config.toml
num_hidden_layers = 14
hidden_size = 320
head_dim = 32
qk_norm = false
tie_word_embeddings = false
init_std_up = 0.0342
warmup_steps = 200
max_seq_len = 1024
MLP neurons of a small language model. Each row is named by its layer, matrix (gate and up: input weights) and neuron, and shows model dimensions 128-319. Each number is 500 + 50 x the weight over its row's rms, rounded and kept within 0 to 999. Numbers have three digits each. A neuron's up and down rows have the sign that makes its largest values positive.
Before each neuron's rows, "fires on" lists the tokens most often at its 100 highest values on Wikipedia text that the model never trained on.

fires on: "ing", "ment", "en", "er", "ten", "ed"
L3.gate181:447526428585523458528469530501392515442561557434521567480436413539413505462510486528565528461517507535548519481535549438492459609491448493449484582571417490519558510495407509392481515505528458578440496529443474400478417465539474474466474483543482461503533580537545528551521493448519538470401554481541569573385539441413508477444533508509523514451520607425486539512524446473468460524509417473575501589571517407544462585586468547580499531486565580563560529463545573427454508528510513548521507549387500528462521438396444561594488591450447530439502525470522468600542485437474579480
L3.up181:562488467541471567456475433433492418509464517444496495554531415618514495490461512455535519501535489511522529489422556405549507574481580537499509526560526487449497515565387467489471500505541507502378547424372472490530501433492465552482552476505454469541498520528461487409458468414569602463456576463505558572523552452491528518508595488418492502563494521448375504551475619508436458479526471540494463516574520468530435457511479457530503558549519471549450556497555555517491386522487505460549501576540551492561524559451481417500449481494402426517527562518449450583534493486454542483

fires on: "ad", "te", "a", "or", "aj", "er"
L4.gate361:653486595471448434520642453471497521487483519409449601493483460531534553419570500571484498416551466531537437442504589577591425511499472468396490537470528534580551433464505472489553466535526580483397405485547546421486437492539421521522532498464489509491588583495496506460465570448599480494539478518527491481429480536567497366562465483469468468533469500599532526432490525478529467419456521517550588552540498464486497485496444475453536532469563461407474469490513461495556574468498457512566530452435505515511475508514512422590508377521500436544517502553445490464398488540532531486
L4.up361:585509461459483438488583496552493528426522569348475491451447468531518448487533614494471494456524607495435481543436533422496453527476485461461522466551461466452479489452494479473468490448504503516419536576494410507486540527513514511510481508513505549592565526441466489420451476495503464502491511540496503584521515555422474482536461568524570386504496570490481476495600518515525402569574473482422511528456658448445435450455644513473487383512525493531535504396442515485574436465508577456566476529441478453558508505576550511465485530466589514506520645489493483530532472516495561518

fires on: "r", " =\n\n", " served", "ran", "),"
L5.gate151:461448564593459509476389501484505605501488472546459506541529474496503499426554431495553514572452521514486482514591606579465544463441543479419511572558474536502491563520577448528444429535567414546471447501571517581479462514571539532545571593599541563541512547438494452470453503556472422505504470567466521457490479536532549462609526537551522532470448505566507357480533600445446520495483469428537486488466537414516566556391521466529567539487571506462439536529412531469557461463545489404491480559535509490564456563535384449527444573439437519520480524476446530445473535452440585565
L5.up151:489487457561482596476482551504482468535508511507544430550565605523575507461370452492559514592444571450513518447518569539479532458491533463430503465482510393581528541528458378437558484488498462479526462484595542462570594479501544515640528535435448436587448471399527579392428453549458506582563465478503452513538534473568482481548528510495517496499515567498449501433465476493476537468455548490415498493420303528557478408552485511515508450542540552532446508515634540531540442555556544524530517431442515529560521474503539494484623506503493482421545479519544459417526547497502563533

fires on: "born", "ed", "er", "over", "arried"
L3.gate270:523524446476446457536581490543429574494445515567552534511548536516536535441486581414372519483566522455587455487489497580547450521481572542493532517523504554494505499536443468493479481464521542460527498497510375449491442520626398521497457519523488469474501461548484482480456483495559532505432536430518517400565555505454437399431549515593487670549486512497468582570419570560445420511513522442472516539544484519561544421592500416448541390572484477492489499490489563491457440445445509494552444536484547510557471495461432589500605534506451480475511418552532498579467498472582485531
L3.up270:550525537455457608438576481507454471443537506546520459562510453494465504487451575520437531470512443549500525548406374542530426503628519548532447517497510589455544466561490527490495487543538565460511567500492502444495506485571432475448499527592421478407522463571487570427512444488533507524496447415497500521499530501468480415464570487508474481505506571486443524474470595529457412478536555408454533544496445593577419490542507436451611447530555479461463473505529593416455481465498502400576482490536554520533455486424521528423550478592470461503459557494447472530515488450560608455

fires on: "al", "is", "ia", "ary"
L4.gate493:571588440449554582518558460460478423435506546496440502562557485454420542446487543483408535574403448419454437555508447484490524597501461480536454519487507500487447567556566436485503517446521479453495474463515477529444533515545453453451483432533449497496578501427540476660596443440498510564501465609563542491500472512524473513495391509530486437396511473491503489563531530604577453553517535540527558599550561524558502538485500513449519449503519455482537529523486572477534597471565549531436532504507574443495480429564570478508495527488561545442512529513547542521492510559510519506
L4.up493:542497548474446574553535481479501474495523506477559453494611385563570519456475528434397382446485527416540537522582579398490502406497521465576471419511550539561488543431422508617480546503520624560589549487465514506572441459449507511523498438535513521428534469461456493432493588440530452524501453491449464510424530461516551536487556429630398433637424457505463429495514514396480487549436459518562450469519473509460563432605497527477488484449526493501501529494514514548448552424485483489493479485418550417594425408424465515471557510548552564495512504480512478511513534508500487501

fires on: "t", "ion", "al", "ell", "ome", "ons"
L2.gate191:468482502580543566422450448436441561512515528490530473497520549447474488511529520502401537595556420441507409490542586558531537423451508537448486476536462455431548506487486485513453531357475459534556551542566493526484488532465540464506507464421499501546451520453503547474511539565477539529480507531459543517614525493442515490441479494528601535506511418502510530430478406484453554431531415467453423513478554516503520471423543483452581461474496452520526536444394370544511406536459457401493494669485447542452504419447523444457480493497516523508572628554555527460492513477469509462
L2.up191:408484492572523490502504495444481486469487469519530540512547480487518521575436477498436497562453459477498447540555547533505452516469510576532534486545556470421570494450523478556432555382510512623479565528551440420476553484519503495493526565452532540546414499435467505535556596490449484550531468523552617510558538547408528541526510440501545558486553518479536417521536422452538504451570407406366502552468578513517535492454551450476506412453473505436533529489458404585531419445473549449537491617440479555527511432494465517537486482459436505395548459526469527442513536480453531444

fires on: "ical", "al", "ion", "ing", "ers"
L2.gate474:480497473526516526513426588494526528571505475422543462550446590428481616542524491413540569496555565456388423543471480497493557539522499482446461572523528461417525433606410439480394522429519513502388515459542555494475443504475511447488470455450457550489444480521433596514536486564494501538536500556521560540557530570498480480517499479473490463528532481484462440531480572547484436453501495517479532465454620431467409479551464559538485476529437498571430589517522449497528360474508441485501522544472422446462451545531404533476513488492455511467547609502600567494512494462470482506
L2.up474:517507581409519576519395583380601469528522555452524513517536502463397575562487506499545531471502502436437547483592464512509582551568594490581444595453354444477508443499580482495560518403471483454548478539500547420483445468532519491542461470533494452459423550555470552490512513505507402514394439532556551523593541505510480464516494459404476507460559499455429508573492512549523447519443448494465509430533594515510512508465469495529534431471431450488449561556536469549451416536499416410455516578471466538524421469519494471472458476494432512534565509450501512539492508556512567501

fires on: "os", "o", "on", "a", "il", "ot"
L7.gate102:515467512458454543449531399483571526600520423514452454496510547440433422490504489502504466537477482524491374568495498578457460486482501498502472521507424452505555474452532496568474458423444485487543485501550521475387455483505499552477440609518531588426460422421503472521507547588460550475576563557524535411482468557534476470550517509521531522566430504518435541537536571600487522508477433478522544537459526489428535539571510525546517475529565539405492423438531529449509411553520531543611556403502484526468524518489606484538553513454489431536455492517569495486473456520479541518
L7.up102:451655462530475488438498500543457421519554514525507543606475500557485546575453491380512512499500518517395538484378574548507472425569438479486486470513493414534565531493519456533485526461554412498496472541468463541523478545440479423513516522543577513473504427455444464523507486596484520485507612509413477452457446483477447569566505482556432518537490565492477527452512392595540564485534474508526518455543463577399496425540484443584566459433465538492602493486532533441472462457425505488439449483388570452523525452518548486420553490514470395459484424432497464347499431498551481582

fires on: "er", "ers", "T", "j", "is", " list"
L7.gate721:588461493518487483483554496489482452501467448570435496538476467418486499483481568542493471411501543458605458529497492458525352565471553478441513501511507486473350478558556492472400430524578462447535473533557496491487510432492505436512512440571461503479516486538509472438489421561547529562476545512459559488557507507463523605452588574438551457465495446473537448465461463507546491527496529499610537613527528468534578526464569486490541533443473462556512523536485509444416481550487529529479522537495481438481526415524468618530569519542572473534510503484513605524507604534503509502
L7.up721:593536501461388467383465444422412491516576485536522458587461400485568448605587595471420493489446495500498407443512518486438448421455503434581517478498506419540487467425513539581504586539423581526467511601412470459549570500484451572540465443437510446422543447549476413522472492515499397452458411630501488453382473444488482529552508619475476471483554498487525487508555452530517448427481395549520552532533459512507521494491501473546478500527520484596462486436512516512490476527503454445441468555516487541476473571477514531474482481494457431514508462474510540524632575538470564442

fires on: "-", "oci", "er", "ab", "="
L4.gate446:408418523451558494408434590455512584518488417368398577497508412570461511571557503447535449419486475462538499498511498534612534530364518521513507548468512541600571552473563443570581412485477454524479426475603485583534457429469538461542523437513519498473438576531512475542428464458461486460473540557487509430506458428417513458566497465558505502462473432557400547516468495516436488428528472455447505498541538477492439414516508537518605514427473459483417504619584497444461507553499486409566544412487533499449394480506449473482452526456573490465496505519503454531496444529502585403
L4.up446:451525513553588399440516499482411582520481474503477501501490522551507508485560461460514473551557418432488400538454573370510436493448456548583539514504545501581474536579515514479512424486487507466516491611520543482551427465438473393447545530600429533569513485475501481483527444487508532550469402480490461424536509460481560359568577425529492493500500468484463505493466461436493507476484470465496518598502547573434554531523488490558657419447495497598547498588499522496434505508477523508486477427435428512434531480578452456519364531518382466441541433460450465458455505471534543589

fires on: " c", " d", "ur"
L10.gate493:529516477520413438588520537444455476641541562435467520464441486457492567469483504569540478594537495571460583500582407454569508543548472483458482555505507510525486525418637479569444514590468455462534485585588502485617505506529450425463577496589508495502519563503515531442481512468501518548642517536495474550472522495454487551572430534586599503523487525434524514499557494575514570482458578466619496457553506536496422566471414498514524511521542541473481440607485536568462557486482512528410492515475490494492449502577498552469491477400490422582575454528523530503509434368461558636
L10.up493:541461469509566465560470555451636503449419497439452482464523495480467533475575572507530474504502564505450512531516370575517507527517496417552486523565464542541499516462579629486578506385402531529516475397480414504474433383507525499586469525479496481489587561521539456496418644378521487546378497476451509475453431584526584473569490443523526501491511513516524445424586565559435527523511525454437471527435508565410524458552524551523474439423488503471589491526504577503586466470547558543565609528542526638526512501486524479460455504433511573502568554437503447558484457566471429513

fires on: "ig", "er", "en", "-", " a"
L10.gate297:544593440476522391537600427549536447464499545514547511441392494557585559525476586498633472509508441475445551496410473441499503498457562458354548532542521485587530486484530548496582457507515491580466500478507513628490550518428480578445575492558399441527502567528459408467498449478553510537510464549538538429435437497562533489547534594538502506514424526518482453516534517547489509471529517503583452439488456481477536393477518587555458501476520487478450470546445529449403491531554549502519541475531523590363480455511492507472443530554488463456574497568497541548561506505490542540
L10.up297:517568516431538525419526430489448530478465527450478580455650522452496491503520475483568490495477495512514523418411486427433494462502522531587510475531471466483440540470449551430488533475488521405551486554596449486381456412448336485527494499583520474487530496527546494481522482500506475555441385454498501477453526524585404486548455494438621519616483578463572588537551447487474491437503413569478509561423453477385487523423528533608497523527366506522560474573552488474444468503441472471514540526482411547475545534464522512435467562529514443469597464525501487636554504564572520529

fires on: "il", "le", " stat", "os", " character", "ri"
L5.gate335:425443523396468416492515459465578489558506453503486500521478444591518483484503435508476420577445424504632487560459504562509545487434519652437549543503438427521530434421512529618474571430485554550548488487540529555480557498540591459474587585544507427540503461471376507586610537550424472484498599443538564479514510489503480515554489445508489536504563616497427630527493493519443472549553452585562535486490490399536591535476560567538523557377504426433472539532452435502494554487501509480518480426540600487501512520519485484461504535436593470573513539410529585578509473530474528520
L5.up335:431406472493388476545523536512487328537519507484440459507513483529420498450463446435593494523522452532546473487448582512389532406469514483449629521449444549479537476558550450538466538476518444483506475493491555457453535522513510391488452569561561439453442503512534595459601481545503450480481527394493511490511490553547471578462561548448585513545538496441425564436434489546468509523540478586570505606512479511462538497486541506545494540540474507498476546488433420453484505606462465501546455419516545467549570421446517497521552535548540459474505522450458541480473455480479580466

fires on: "en", "k", "ne", "a", "er", "ail"
L3.gate318:540595524516460527521536494497538432487496584396487410517469459503492484466494490590548457432510458534512524510438520594543489590476439437460468545499475415501480479512534415418424420476547492489475446509494378507501473541525482435611509461543420564494557513479441412464528550451568513504568521507507594499557547569364562455501475506459524447460563505405479415519551436435567496459411366481531594585455476482490489546451496563496492557427620492473469569458500470448495457579557514591537487430474393612486517512530484488570382506547423589538488456445559478518332509458478559549
L3.up318:574582407511443651491578401553444463442498540473475504460414482481507475536566462557621536511469490520510443523471467457480417448494463482536536552516455467420552476511427570501524438466575524547454470480395499598530502541458447461471560464484450544498572444487532400471497407519554514521549563505563532503475455533432562466421536584423474481473432510533504487453511493473536479502442560456542566584515473604531515543516551455543597570503503502495536374525503500479519396452456524433530545421519446429565416539553622519520428564552582542448507556498539448489402438537405463481

fires on: "at", "am", "arg", "al", "os", "r"
L2.gate280:523539513513405423538539511503529513530493432439517537530440469535422460457535434535491565550454462481592386535519542518521519480521481552364555592534537521541503409531472436520537449542554475454439544505493427595491518455575484467477536451577459571499488447529433453484536580592527500532541577511492473512526480464488489492477507547496606547462529548552449500472480436507502480482484560513467476512451517454433493492607526477506573519422523417511446566612386493493481413476466474434488437611470504478513462573487535523501564446598558486556436430482415505391470531503437489472
L2.up280:520488503569507521520428469460586498426507531478439435504531537384426624480569513467458559481465493482520520546511619439408508480454523502478531512552461488523474439505542504528429603472584488513563590545478467521396408541482595440511474537527565523525581495504488504562503528495479480477404477564417450508552587556526478585514535477463471525567579424484615528481485542499447492498530448508575483496394530448414504588525444526498425526415454457443396533458412488510476480564526599439535477482548440472412559619457499473454430534456485496460544546470610520452511485425498406553